Weights of a small transformer language model: biases, ALiBi.
MLP neurons of a small language model. Each row is named by its layer, matrix (down: output weights) and neuron, and shows model dimensions 0-63. Each number is 50 + 12 x the weight over its row's rms, rounded and kept within 0 to 99.
A block is one neuron, or neurons of one layer that tend to fire together. Before each block is what it responds to, as a language model described it from the Wikipedia text at the highest values.

Responds to: Middle or final word-pieces inside non-English place and person names (Vak-ı-fbank, Ul-m, Raq-q-a, Bemid-ji), plus second words of names like Philadelphia Union or Communist Party.
L6.down71:46 43 44 44 66 30 53 64 57 57 56 62 44 57 75 14 57 46 71 65 61 45 59 66 36 51 35 48 57 66 58 62 37 49 48 52 44 33 54 36 48 60 32 38 70 39 48 40 53 38 37 44 46 47 03 36 38 60 69 34 35 61 39 50
L6.down75:47 28 40 49 28 59 33 70 49 41 56 48 38 43 48 43 41 48 24 64 60 44 48 20 74 48 36 47 41 64 48 88 67 43 44 56 48 61 32 38 53 45 53 37 66 58 36 46 56 28 57 38 33 68 53 16 39 36 59 74 50 26 48 39
L6.down824:60 59 51 70 49 35 35 52 54 39 43 39 57 41 45 46 65 52 60 55 50 48 62 61 48 37 48 48 42 43 36 62 59 31 54 54 58 39 57 52 46 54 43 62 64 46 49 45 46 69 51 26 63 54 38 52 51 50 41 55 63 52 44 52
L6.down1135:43 50 48 42 53 33 36 46 49 44 57 51 33 47 36 50 48 25 53 34 53 65 59 70 50 35 58 42 52 73 59 62 53 53 41 64 52 58 59 49 37 27 65 14 60 63 26 68 49 48 42 36 50 56 51 53 76 65 54 50 52 55 40 56

Responds to: Second or middle word pieces inside multi-token proper names, often non-English names after a capital like K, e.g. K-aur-avas, Kot-od-en, Ib-ad-issen; also some ordinary split words like surg-ical, foot-bridge.
L6.down718:49 28 36 66 50 56 54 44 77 46 45 50 21 47 53 54 54 43 50 55 38 45 37 79 40 55 58 32 57 45 42 46 38 27 79 64 44 56 44 51 53 43 38 45 66 71 39 44 54 57 44 42 50 56 23 50 75 64 32 58 27 41 49 36
L6.down902:54 53 43 50 43 61 40 56 35 42 42 44 41 38 68 54 46 51 44 59 44 41 53 47 67 62 59 85 54 32 61 53 50 44 47 61 40 55 56 59 49 55 25 60 37 60 40 41 38 51 34 50 89 58 60 83 59 40 56 71 54 49 49 45
L6.down1099:53 62 42 35 54 23 68 51 55 49 48 50 54 65 52 40 43 49 61 37 64 50 63 41 67 40 36 74 39 49 63 49 39 60 68 50 55 43 36 47 46 51 56 55 67 47 38 32 36 61 50 60 44 54 47 60 51 79 46 33 58 64 62 43
L6.down1357:55 40 52 71 49 57 55 46 36 61 54 54 48 44 30 30 18 56 39 61 60 51 53 53 41 46 24 54 56 47 52 42 52 64 68 54 53 51 73 61 52 38 31 53 45 32 52 55 54 38 35 57 53 49 72 79 38 44 46 62 64 40 49 50

Responds to: Verbs that begin an action a person takes in biographical narrative, mainly the -ing suffix of split gerunds (promoting, managing, Teaming) and past verbs after he/they (joined, began, founded).
L4.down196:40 48 32 56 37 70 51 40 55 47 55 37 54 52 46 30 24 73 67 64 63 55 46 59 56 67 34 65 55 48 69 51 74 48 50 42 23 25 52 60 52 51 34 61 43 58 44 63 44 63 60 39 42 47 56 37 37 46 64 35 40 31 55 60
L4.down1578:67 56 47 38 50 53 43 37 62 55 44 52 44 54 59 49 38 51 66 24 48 47 43 46 59 71 37 46 81 52 36 50 43 57 24 42 53 58 37 33 38 41 38 50 45 50 37 34 74 25 40 46 53 46 78 38 60 64 48 41 69 57 26 52

Responds to: Fires on the token that completes a main verb, often its ending, right after a subject or to, e.g. enl-arge, destro-ys, haul-ed, to develop.
L6.down702:55 40 64 69 39 45 48 52 78 27 49 41 66 62 70 64 35 57 38 56 59 65 49 53 54 57 38 40 59 47 40 67 51 39 47 83 34 47 42 48 44 39 38 59 26 24 62 45 48 40 49 43 41 43 32 42 51 67 35 29 53 61 67 51
L6.down706:41 44 58 61 49 24 34 54 62 60 71 52 66 60 46 68 41 65 51 62 60 59 54 72 40 37 21 51 41 52 49 48 53 33 36 47 45 35 44 53 64 75 36 54 38 42 55 44 56 53 47 33 56 45 41 53 51 46 41 67 40 62 67 56
L6.down1240:36 51 51 46 37 34 37 32 57 54 40 36 45 61 47 69 55 76 49 66 50 67 65 55 42 59 24 44 34 47 53 56 27 41 64 71 53 56 46 54 53 49 47 52 48 44 57 33 55 38 44 40 47 42 42 51 36 57 53 60 33 57 54 65
L6.down1819:61 38 41 43 53 54 65 51 49 56 61 33 48 60 54 74 45 53 74 59 50 68 49 54 36 51 46 34 39 67 65 54 49 38 73 56 39 47 61 60 56 61 31 30 53 39 35 54 60 41 61 42 47 47 55 45 29 54 23 67 43 61 67 58

Responds to: Final tokens that complete a proper name, mostly regnal numerals like II or III after monarchs, plus Jr and last word pieces of places.
L2.down3:57 53 56 36 59 66 50 48 32 38 72 37 31 43 34 48 59 41 42 45 63 56 54 61 54 41 60 53 44 52 40 38 63 54 53 76 40 47 53 53 62 32 78 49 56 51 25 52 64 64 52 61 19 66 29 48 44 38 69 72 54 63 28 55
L2.down159:48 37 24 45 56 62 44 64 45 38 70 25 42 52 35 57 52 52 53 37 42 52 48 69 47 62 58 43 51 49 47 61 46 35 31 74 50 47 44 71 56 45 59 58 57 55 61 39 52 48 46 48 44 59 47 47 55 55 46 53 49 47 66 55
L2.down201:44 42 66 65 53 41 36 68 65 26 54 49 71 57 36 47 71 69 32 42 45 70 47 44 70 38 49 52 59 41 35 54 55 48 50 67 41 50 29 43 58 41 47 57 40 54 36 50 51 39 52 43 36 48 48 34 71 46 50 42 57 42 44 71
L2.down504:40 52 69 41 47 57 43 62 39 63 47 38 44 30 32 43 70 46 34 64 62 51 49 59 51 40 47 30 47 53 44 52 67 55 56 42 63 29 53 41 53 70 45 49 52 72 66 42 16 46 58 58 53 49 55 76 53 39 53 38 54 41 50 39
L2.down575:51 52 50 53 60 66 20 62 45 52 74 35 47 40 42 68 65 49 23 37 60 44 42 70 62 37 60 40 11 48 45 67 57 55 42 68 57 48 53 50 69 40 52 64 41 50 61 61 59 53 56 50 34 50 40 52 40 48 60 55 43 56 55 43
L2.down1148:34 32 54 67 53 46 49 56 63 53 74 44 32 41 64 22 50 51 49 38 68 62 50 75 34 57 50 62 44 69 51 55 67 44 73 37 53 48 69 32 37 62 37 42 36 36 69 56 43 54 53 94 50 50 57 66 70 58 60 64 47 54 40 50
L2.down1416:53 55 54 87 32 59 75 40 36 43 32 48 31 62 27 53 46 69 43 52 47 45 47 53 39 52 58 50 38 34 55 54 79 46 47 49 29 53 56 65 65 43 52 42 54 47 28 48 53 57 54 37 51 59 75 41 33 38 43 50 38 44 66 35
L2.down1470:38 54 33 60 31 75 47 62 62 43 22 58 40 54 39 77 43 37 51 53 39 56 45 63 57 47 42 62 46 54 59 62 47 56 49 82 36 48 34 43 56 51 59 47 63 66 52 46 57 34 53 45 52 45 60 55 39 49 65 47 67 53 72 71

Responds to: Second word-piece of proper names and words whose first piece is a consonant-cluster onset like St, Cl, Fl, Gr, Sl, e.g. Cr-um, Fl-ank, Cl-ap-ton, Sl-ope.
L4.down636:55 36 35 53 45 44 50 59 41 38 33 50 32 30 37 58 41 47 45 41 49 54 62 46 60 68 74 51 20 18 40 53 32 66 50 44 33 59 52 71 54 42 77 63 65 66 47 46 34 55 51 33 69 56 49 76 49 41 43 53 51 52 83 60
L4.down2007:56 59 65 40 31 61 28 34 39 55 45 36 42 33 45 57 49 60 46 38 30 44 73 62 50 42 50 49 35 50 61 53 55 32 62 36 61 55 47 74 43 40 59 65 44 46 59 36 55 28 69 54 29 61 49 47 50 56 48 53 41 32 54 40

Responds to: Final subword piece that completes a multi-token word, names included, right before punctuation or a function word, e.g. Rout-ledge, reb-els, Dund-ee.
L4.down541:37 38 31 41 45 41 43 50 38 50 45 43 67 37 59 42 51 32 69 42 59 36 54 55 50 39 51 41 41 55 44 45 31 35 65 52 54 57 52 59 59 51 53 34 31 49 65 55 71 43 27 65 38 50 57 62 42 64 60 64 47 68 67 41
L4.down606:50 39 39 54 40 45 41 61 70 56 52 47 39 40 48 43 44 40 57 41 56 62 40 34 52 39 53 57 46 54 35 53 51 52 36 67 60 45 17 49 36 61 54 60 57 58 29 35 37 60 62 66 48 41 61 43 28 41 47 53 73 41 53 53

Responds to: First token or piece of a surname right after a given name in lists, tables and credits, e.g. Christopher Web(ster), Doug Hill(ard), Anthony De(Rosa); also final year digits.
L4.down259:59 48 33 48 47 46 32 62 78 74 58 33 59 36 53 27 33 46 47 48 49 53 48 61 46 44 48 53 45 47 50 45 53 34 46 27 73 47 45 76 28 58 53 29 60 49 49 55 61 48 43 32 44 50 59 41 47 27 60 53 54 50 40 69
L4.down1789:36 49 57 54 46 69 30 43 60 53 47 49 53 61 48 24 54 22 53 51 44 26 37 44 40 53 50 39 54 81 51 47 62 25 47 34 62 47 52 39 65 62 58 42 47 48 52 50 47 43 55 45 77 62 61 51 54 38 51 34 64 12 55 36

Responds to: Final word or word piece of a multi-token proper name, mostly places and people, such as Vergara River, Fulton Street, Catherine Slater.
L6.down923:31 50 77 44 50 49 50 50 59 54 41 44 61 57 23 66 53 59 27 49 37 64 64 53 48 57 46 61 53 58 48 57 51 36 48 67 38 55 41 54 66 59 51 48 35 47 60 45 56 63 44 54 63 58 37 44 55 40 69 56 62 65 55 40
L6.down1163:30 48 41 40 29 74 46 70 39 39 31 51 56 72 68 42 53 60 33 53 44 44 65 59 58 43 49 59 49 27 38 54 60 52 58 66 41 44 56 76 51 45 34 66 61 43 29 42 57 50 39 55 43 54 49 30 43 47 66 64 56 68 40 42
L6.down1272:54 40 64 36 60 37 67 12 58 52 37 35 53 55 41 65 46 68 46 43 54 43 45 46 32 42 52 42 30 51 49 56 52 54 64 42 52 66 43 36 83 65 55 59 45 66 51 21 56 37 40 43 45 52 68 64 34 43 52 57 43 67 63 63
L6.down1466:48 55 47 28 25 54 57 54 46 33 43 54 49 49 48 76 57 51 30 48 64 60 44 76 68 34 61 57 53 59 34 40 52 43 57 44 55 38 69 53 50 56 33 32 46 56 41 37 51 51 56 64 35 34 53 54 48 53 52 49 51 71 39 33

Responds to: Mostly the word "also" after a subject or modal, as in "Jones Soda also makes" and "can also be"; weaker on "additionally", "otherwise" and name fragments.
L2.down431:55 44 34 55 61 39 61 66 51 50 45 44 46 47 56 47 54 63 53 64 50 51 62 38 35 52 74 31 38 46 40 62 31 51 45 64 43 59 32 36 59 48 44 53 39 41 49 49 65 51 52 48 71 41 56 56 87 64 41 45 54 57 68 60
L2.down675:44 36 32 45 50 62 75 62 54 60 42 44 52 33 43 72 72 51 47 45 52 48 46 52 24 61 54 50 42 69 40 53 44 61 42 47 48 60 33 47 39 42 39 56 34 38 63 43 61 38 53 40 66 53 51 59 59 61 40 49 54 51 65 61
L2.down852:67 55 50 49 42 61 72 66 68 45 38 49 43 29 55 56 47 47 79 55 43 56 49 49 66 79 63 65 54 52 54 39 47 49 21 36 49 62 52 63 45 57 47 28 57 35 46 44 50 49 40 60 47 41 55 72 39 54 27 38 39 50 52 40
L2.down1201:64 70 32 52 41 38 70 57 51 54 35 36 40 46 45 50 75 50 39 35 44 52 58 49 53 48 87 23 34 53 51 72 62 63 53 53 54 56 53 39 33 26 48 47 46 31 47 56 50 42 57 38 52 36 45 62 69 56 44 49 60 53 31 86
L2.down1466:61 60 36 50 49 50 76 38 68 51 51 29 51 52 48 60 70 56 75 36 60 71 42 37 59 23 64 55 56 42 61 41 54 55 51 62 59 44 66 40 48 32 52 39 43 48 68 65 43 42 48 66 35 50 48 50 37 46 67 43 54 47 39 32
L2.down1677:29 51 45 43 71 29 44 60 33 65 54 18 60 48 53 21 58 51 31 45 49 65 49 53 49 44 56 34 67 54 43 44 43 52 66 42 50 51 46 55 48 17 36 42 43 57 52 57 25 36 54 36 64 70 39 15 64 58 42 67 46 40 31 48
L2.down1712:57 14 38 70 63 55 56 55 37 53 44 63 60 51 60 31 64 39 57 55 65 42 49 35 56 62 34 49 56 31 39 58 45 58 40 44 67 62 52 52 36 54 43 48 46 33 56 35 32 34 44 52 61 45 30 42 47 35 25 40 48 53 53 61
L2.down2009:55 59 77 51 41 68 50 38 60 39 38 54 54 72 65 49 29 57 68 38 44 69 44 51 58 55 54 64 45 82 32 36 64 50 47 64 79 32 74 54 46 47 40 34 46 56 56 40 61 56 51 51 51 71 56 41 60 40 55 54 48 55 56 43

Responds to: Tokens after the first word inside multi-word proper names and titles (people, schools, films, songs, teams), e.g. Henson International, Carroll School, West Ham United.
L2.down23:41 71 69 40 56 56 67 35 26 52 37 40 38 30 48 38 66 64 43 58 62 49 45 49 63 58 51 42 47 48 57 51 54 51 60 60 41 70 67 43 35 38 50 37 49 69 40 52 79 45 29 58 54 68 68 53 63 32 45 62 52 47 33 55
L2.down187:43 72 56 44 46 45 65 46 41 59 48 57 51 30 51 19 60 59 39 55 61 35 37 52 62 53 51 57 42 35 81 48 38 56 55 44 38 57 74 44 45 51 57 39 53 52 48 28 72 50 21 66 37 53 57 34 53 31 38 66 35 58 36 59
L2.down313:75 47 59 81 37 58 39 50 66 53 73 58 54 47 59 40 41 54 76 71 46 38 52 63 17 45 33 47 25 31 40 36 39 51 70 27 53 55 44 41 54 31 53 41 42 50 42 55 56 56 54 61 54 38 73 45 48 68 45 56 75 43 61 43
L2.down800:41 42 49 51 53 67 52 58 34 55 32 43 56 62 26 35 40 49 33 45 49 66 46 40 53 60 58 41 69 52 41 47 76 61 32 50 51 65 54 46 56 37 47 51 58 51 32 55 74 36 33 54 39 51 50 42 54 29 55 56 52 24 28 46
L2.down952:46 68 40 50 38 54 64 29 50 39 55 63 61 33 63 52 64 46 52 45 60 38 39 43 35 50 49 56 42 60 42 69 43 42 33 42 36 77 39 45 65 41 41 55 47 61 36 47 59 54 46 60 45 63 78 54 41 55 47 52 65 55 55 70
L2.down964:47 43 56 40 40 57 75 29 38 65 27 32 50 47 43 47 59 68 38 29 58 66 45 54 49 54 67 58 53 42 86 39 50 52 44 47 54 58 68 53 54 32 52 47 57 70 33 42 62 57 35 42 50 55 67 64 41 40 41 75 44 35 54 43
L2.down1427:60 66 41 51 39 50 82 51 46 48 19 47 49 62 79 45 56 59 28 28 59 58 41 64 51 46 50 66 36 42 60 37 66 45 50 45 61 80 56 84 48 51 60 50 36 74 52 33 53 57 58 33 42 25 76 45 50 53 45 61 50 46 53 67
L2.down1464:49 64 64 41 36 60 83 25 28 49 29 57 25 51 43 54 58 51 42 43 42 34 38 49 65 46 61 48 73 45 57 69 62 59 44 47 47 72 73 60 60 44 60 36 50 63 44 29 64 53 37 51 56 57 70 60 54 33 62 45 40 39 41 47

Responds to: Last subword piece that completes a split word, often an adjective suffix or a name ending, as in trib-al, humor-ous, Schum-ann, Madon-na.
L6.down219:39 49 53 45 44 64 60 38 72 50 51 39 46 44 69 32 54 44 13 50 56 47 55 54 36 68 41 35 34 31 46 35 53 40 62 45 57 32 23 60 33 58 55 66 55 36 45 37 53 60 63 65 38 48 39 44 36 42 80 42 39 59 59 47
L6.down1137:43 58 37 55 32 48 56 37 78 51 65 60 50 57 41 51 61 60 56 27 53 38 70 74 35 62 51 36 59 61 48 60 44 29 58 47 48 38 40 55 52 36 46 58 61 51 48 54 48 39 24 64 56 39 53 45 73 35 40 59 38 36 58 59
L6.down1898:59 33 44 55 33 59 50 55 63 71 41 51 40 56 49 43 41 31 26 75 58 54 47 38 38 54 67 45 52 39 33 44 49 51 41 63 40 35 38 33 47 62 69 66 44 73 40 37 26 29 70 61 39 60 51 32 58 44 57 52 64 54 57 70
L6.down2047:46 38 42 38 33 34 55 74 65 51 45 36 49 45 47 57 30 39 64 59 58 46 64 72 40 57 49 47 39 36 66 33 52 65 78 58 59 43 62 43 42 59 56 65 62 58 53 52 59 42 77 72 43 53 48 58 47 48 34 55 51 67 47 66

Responds to: Final word-piece that completes a rare proper name, acronym or foreign word, often before punctuation: Bashk-ir, UNESC-O, RIA-J, and IV in Liga IV lists.
L4.down595:63 52 64 53 46 32 25 40 66 51 55 67 63 32 51 45 69 55 44 67 73 46 50 46 54 52 30 69 41 47 54 66 27 49 58 42 72 53 55 71 45 33 52 69 42 46 52 43 46 52 45 71 58 56 45 52 43 70 37 60 37 68 43 55
L4.down1742:53 56 24 45 51 57 23 38 52 62 59 30 30 48 53 34 54 29 65 47 55 53 64 56 40 40 62 44 48 55 48 58 49 57 70 54 59 40 45 33 51 61 23 64 49 62 44 51 48 38 44 38 29 47 28 85 48 59 42 36 58 18 42 31

Responds to: Suffix pieces completing a split word, mostly -ing on verb stems (manag-ing, stream-ing, design-ing), also -ed, -umes, -its.
L2.down49:51 52 51 35 45 37 38 82 52 37 50 52 65 46 53 60 38 52 52 52 35 33 44 53 38 73 60 69 41 54 33 60 57 56 53 57 58 39 55 43 68 35 51 75 59 40 47 62 50 44 53 59 50 44 63 46 52 45 58 38 54 51 61 51
L2.down239:58 44 35 49 40 58 60 56 35 47 64 65 50 67 44 54 50 66 60 44 51 43 48 34 50 51 65 62 47 52 55 54 72 52 22 31 55 27 50 67 47 35 79 38 49 48 43 72 23 63 56 47 54 47 45 61 45 34 52 55 37 47 47 42
L2.down578:58 27 48 47 41 57 62 34 64 59 59 46 68 61 48 64 50 62 60 56 49 57 54 51 38 39 73 48 56 19 59 45 61 56 53 20 57 48 64 52 25 49 51 69 63 40 61 43 41 43 55 53 60 51 35 49 47 60 54 26 56 51 32 54
L2.down775:39 55 45 34 57 44 41 47 82 57 55 42 47 36 41 38 54 30 48 61 47 49 57 40 32 38 19 31 55 45 58 63 57 43 39 60 55 39 33 46 62 47 42 41 30 43 50 52 26 14 58 51 61 55 42 59 45 43 73 55 56 69 69 48
L2.down1302:49 39 62 53 66 59 63 57 35 59 43 62 42 40 34 62 60 42 56 60 51 57 35 41 38 64 34 50 52 61 48 45 49 37 43 58 37 42 57 59 80 64 60 42 69 67 59 66 39 37 71 51 57 56 72 47 64 56 54 46 60 43 81 32
L2.down1556:66 53 48 30 49 73 48 46 79 34 48 52 40 46 36 61 41 67 47 40 49 51 58 45 23 51 70 61 48 47 53 55 56 53 39 40 49 44 77 42 54 80 55 68 45 66 38 69 52 58 60 53 52 58 40 41 33 32 36 39 40 31 40 42
L2.down1865:47 66 35 48 50 65 41 52 54 42 49 42 75 56 41 38 66 42 50 29 52 38 67 42 41 63 36 28 41 50 51 43 39 53 67 56 53 23 54 46 59 39 64 25 33 37 59 50 49 60 52 27 41 72 62 45 62 61 67 29 58 46 42 37
L2.down1997:86 60 52 73 47 68 52 44 32 43 65 55 45 31 36 38 38 47 59 60 54 49 56 41 45 52 51 40 60 52 59 43 45 39 51 46 44 33 53 41 27 22 67 43 45 49 49 60 29 36 50 56 39 46 35 37 40 43 54 38 44 49 36 42

Responds to: Word-internal subword pieces, above all "ac" after an opening fragment, as in leg-ac-ies, pharm-ac-ist, coel-ac-anth; also et, ar, ient.
L2.down587:62 65 33 53 44 52 51 50 72 50 54 54 55 75 64 46 45 35 38 39 50 18 53 48 39 24 45 47 45 49 21 32 63 41 71 27 67 57 50 59 49 58 63 27 63 57 63 58 56 63 42 51 36 52 00 39 67 50 56 59 67 51 69 51
L2.down655:46 71 72 56 50 43 53 43 27 64 52 72 43 42 47 41 45 28 66 79 44 32 79 58 34 32 39 29 29 63 48 50 53 57 39 33 72 52 51 53 62 30 39 49 23 48 38 43 62 60 56 26 37 34 57 44 64 55 61 44 81 67 39 51
L2.down861:55 63 34 47 52 26 57 38 45 49 41 54 37 46 51 46 47 55 39 61 61 32 48 38 54 28 65 44 42 54 51 45 48 54 70 48 60 74 59 45 50 53 71 59 60 53 44 70 54 15 50 34 53 42 54 47 54 50 46 45 61 64 29 46
L2.down888:37 53 50 66 56 39 56 41 74 52 56 50 73 42 70 49 61 43 57 40 62 48 50 56 54 44 33 32 49 45 52 54 47 54 37 48 59 45 63 41 60 45 36 60 38 46 54 46 45 45 31 40 45 45 57 42 48 63 41 43 62 61 38 52
L2.down980:30 52 42 74 49 18 63 41 59 57 56 53 61 31 47 41 66 53 68 67 46 49 48 58 48 35 40 42 45 54 37 37 34 29 43 23 56 54 47 50 44 49 42 40 24 57 41 31 25 47 48 26 53 36 66 49 81 66 67 48 88 40 37 38
L2.down1015:45 60 46 55 64 48 44 43 46 47 20 41 55 26 53 16 55 59 47 62 57 56 42 53 45 59 49 24 76 48 42 57 46 59 59 36 48 34 51 46 54 48 60 43 23 71 64 54 42 46 58 42 55 56 45 44 54 41 58 49 48 41 41 76
L2.down1032:16 40 44 62 70 41 39 70 49 59 40 42 56 50 48 42 52 32 48 44 54 33 54 46 26 54 42 47 37 66 43 42 41 46 27 60 72 34 43 38 52 38 42 45 59 58 51 58 51 43 52 38 58 37 52 59 57 60 42 40 53 60 83 62
L2.down1406:46 52 57 73 60 51 56 52 79 55 30 46 68 39 47 58 49 50 42 30 74 26 77 45 35 45 61 48 23 51 53 69 75 46 51 51 48 44 45 42 62 43 46 44 49 48 56 49 48 58 54 40 63 61 62 46 68 41 80 49 58 66 59 62

Responds to: Final word-piece completing a multi-token noun, often plural, such as -ings in hearings or Beginnings, -its in benefits, -ure in Structure.
L6.down84:51 33 54 48 64 58 54 44 75 51 45 50 58 49 56 42 60 41 02 47 43 51 46 33 46 30 43 45 41 59 58 46 61 53 40 56 53 47 44 32 34 38 46 53 66 66 66 43 68 65 55 70 55 47 35 31 36 33 62 75 81 62 40 47
L6.down200:73 53 56 71 49 44 47 44 47 50 60 55 60 56 52 52 40 52 33 44 50 53 53 40 39 59 50 30 48 37 41 34 48 51 40 54 61 47 52 38 55 57 44 61 65 33 54 36 56 40 60 72 28 41 52 58 43 45 44 66 46 38 36 44
L6.down468:63 46 51 52 24 39 52 38 62 48 74 42 62 48 53 48 25 52 42 62 65 43 54 55 38 56 32 72 21 31 57 46 48 63 62 57 45 57 54 53 31 52 61 58 46 52 54 36 57 38 50 50 48 57 65 31 50 58 80 47 56 52 46 61
L6.down951:57 57 51 39 56 50 54 43 66 61 71 54 36 45 53 45 56 65 57 41 30 31 64 38 52 33 43 62 67 41 61 57 39 56 47 33 55 51 36 35 56 40 56 39 56 59 49 53 51 33 48 63 61 43 53 36 40 41 72 57 49 66 61 73

Responds to: Last subword piece that finishes a word split across tokens, usually a noun or place name before a comma or period, e.g. academ-y, Puerto Rico, crus-ade.
L4.down661:47 47 44 29 53 56 47 36 40 46 39 49 64 51 51 44 61 52 52 57 47 36 62 66 71 33 27 51 44 46 62 51 38 52 73 64 55 55 69 76 47 45 50 41 31 42 53 50 49 50 35 66 39 46 63 63 55 81 61 32 44 45 40 35
L4.down872:53 28 54 75 30 40 46 61 79 47 41 57 60 57 49 39 54 42 38 31 50 55 58 60 35 56 52 29 49 45 47 50 46 43 44 37 34 48 42 52 34 50 52 58 46 50 46 42 44 48 63 32 67 54 67 74 56 34 52 74 36 64 47 58

Responds to: Final subword pieces that finish a word split into several tokens, such as -al in metacarpophalangeal and bidirectional, or -is in Axis and syphilis.
L2.down559:53 68 57 45 29 46 68 50 57 52 33 18 51 45 61 62 70 60 67 51 44 50 44 62 22 63 51 58 45 49 46 41 63 41 67 51 34 38 55 55 60 43 37 49 46 37 53 25 44 40 48 31 56 58 63 60 29 59 76 41 60 54 53 38
L2.down797:51 70 34 47 48 68 42 57 61 78 53 56 40 42 36 71 53 38 36 48 49 49 48 74 52 43 47 43 52 76 63 46 56 57 47 56 53 49 48 33 54 61 36 53 31 53 65 41 42 35 59 42 63 41 30 59 56 75 45 28 77 53 54 40
L2.down813:63 48 44 49 36 40 36 43 46 62 48 62 45 64 41 61 28 52 51 56 49 47 62 53 33 57 47 47 40 69 65 49 34 59 76 44 66 59 64 64 48 44 51 47 58 51 41 74 28 51 32 45 54 71 66 75 60 47 60 59 47 64 46 57
L2.down1092:52 65 52 43 49 50 70 57 60 53 30 39 41 49 43 50 34 60 53 47 27 38 46 32 40 80 73 58 26 49 53 68 64 39 42 65 60 69 38 66 57 52 44 39 40 56 78 37 40 38 53 60 64 38 74 63 45 52 47 56 43 42 57 34
L2.down1234:44 36 51 64 50 33 57 70 65 57 43 40 54 47 49 48 69 53 52 45 41 44 43 52 33 30 44 43 82 77 42 35 52 49 37 46 42 40 33 61 60 44 62 63 59 52 85 52 53 61 54 51 49 35 56 30 57 34 31 69 62 51 52 40
L2.down1257:69 51 57 54 52 33 78 54 38 51 51 33 46 58 61 53 42 48 58 65 38 53 55 42 55 39 36 65 54 56 30 31 62 41 33 48 69 36 54 51 54 55 23 48 42 43 57 62 41 59 61 44 63 46 53 54 60 62 70 51 66 47 48 41
L2.down1441:47 39 71 70 43 52 67 57 53 43 32 49 75 51 69 30 44 54 51 56 50 44 56 50 30 40 48 62 43 43 45 47 63 23 29 59 58 45 70 49 55 45 46 55 61 43 57 44 48 60 47 54 57 37 50 49 56 62 39 38 43 43 68 50
L2.down1940:40 44 25 16 42 56 57 57 41 58 34 37 46 40 54 57 51 44 50 49 65 49 46 32 70 43 47 46 40 38 70 65 52 54 59 83 57 38 50 53 56 54 45 44 44 54 66 37 63 40 62 38 45 67 61 49 43 41 55 56 62 38 55 42

Responds to: Second word-piece of a split proper name, right after its capital-letter start, as in Th-al-apathi, La-ur-ie, C-ran-brook, Pr-ud-ence.
L2.down51:49 37 36 58 69 59 75 40 51 38 44 44 55 44 71 58 33 49 49 37 73 51 58 35 47 40 39 57 47 63 60 63 52 83 42 78 51 41 67 42 66 63 40 27 49 56 57 29 85 50 80 48 56 33 67 50 61 54 63 52 42 50 61 74
L2.down190:61 70 51 45 61 45 64 50 40 47 39 47 47 49 52 63 60 54 24 54 72 74 49 40 48 59 55 52 50 50 64 60 45 48 44 61 60 42 46 43 57 53 49 50 33 42 46 22 54 42 47 48 37 66 76 52 26 53 45 54 45 80 64 57
L2.down347:50 67 69 54 61 50 60 41 36 70 44 51 50 35 50 48 66 36 35 48 48 37 45 55 48 55 55 46 66 54 40 68 51 39 54 55 41 45 45 66 49 42 39 58 34 51 15 60 70 51 32 24 49 33 54 40 61 31 48 62 69 60 58 53
L2.down651:38 52 56 59 45 59 25 39 34 68 47 31 50 63 30 61 67 56 38 43 71 64 40 51 39 58 40 55 66 45 56 69 42 51 50 66 52 50 67 29 67 63 28 35 42 59 54 31 46 50 59 49 58 48 56 49 41 57 32 64 37 46 56 62
L2.down747:58 40 40 61 37 30 67 54 46 59 41 61 39 46 79 65 22 43 47 52 57 45 65 39 36 54 43 60 46 48 45 48 62 49 55 70 51 63 49 49 48 53 45 60 18 53 46 36 67 63 33 57 55 48 68 49 38 47 53 52 45 48 63 52
L2.down1415:36 46 56 37 31 52 33 45 50 46 27 46 50 46 48 67 51 71 40 32 62 67 43 45 58 53 63 36 36 23 57 47 60 58 39 47 62 30 64 54 65 55 67 43 62 62 32 53 42 49 43 46 44 56 47 53 35 48 49 39 52 60 75 42
L2.down1418:60 52 47 43 36 57 55 66 54 44 30 55 43 48 55 64 57 55 54 55 69 38 42 32 57 44 44 67 55 97 52 50 60 58 45 68 49 50 31 57 51 50 62 54 51 79 68 46 56 50 54 51 59 47 60 48 53 43 55 50 66 41 32 29
L2.down1933:40 59 57 60 61 56 55 55 26 57 39 51 51 35 67 07 61 56 34 52 56 43 65 49 57 41 52 38 55 47 42 39 42 68 44 55 44 37 55 54 38 37 65 45 49 69 46 66 36 63 37 39 25 58 57 60 59 45 51 38 38 37 43 36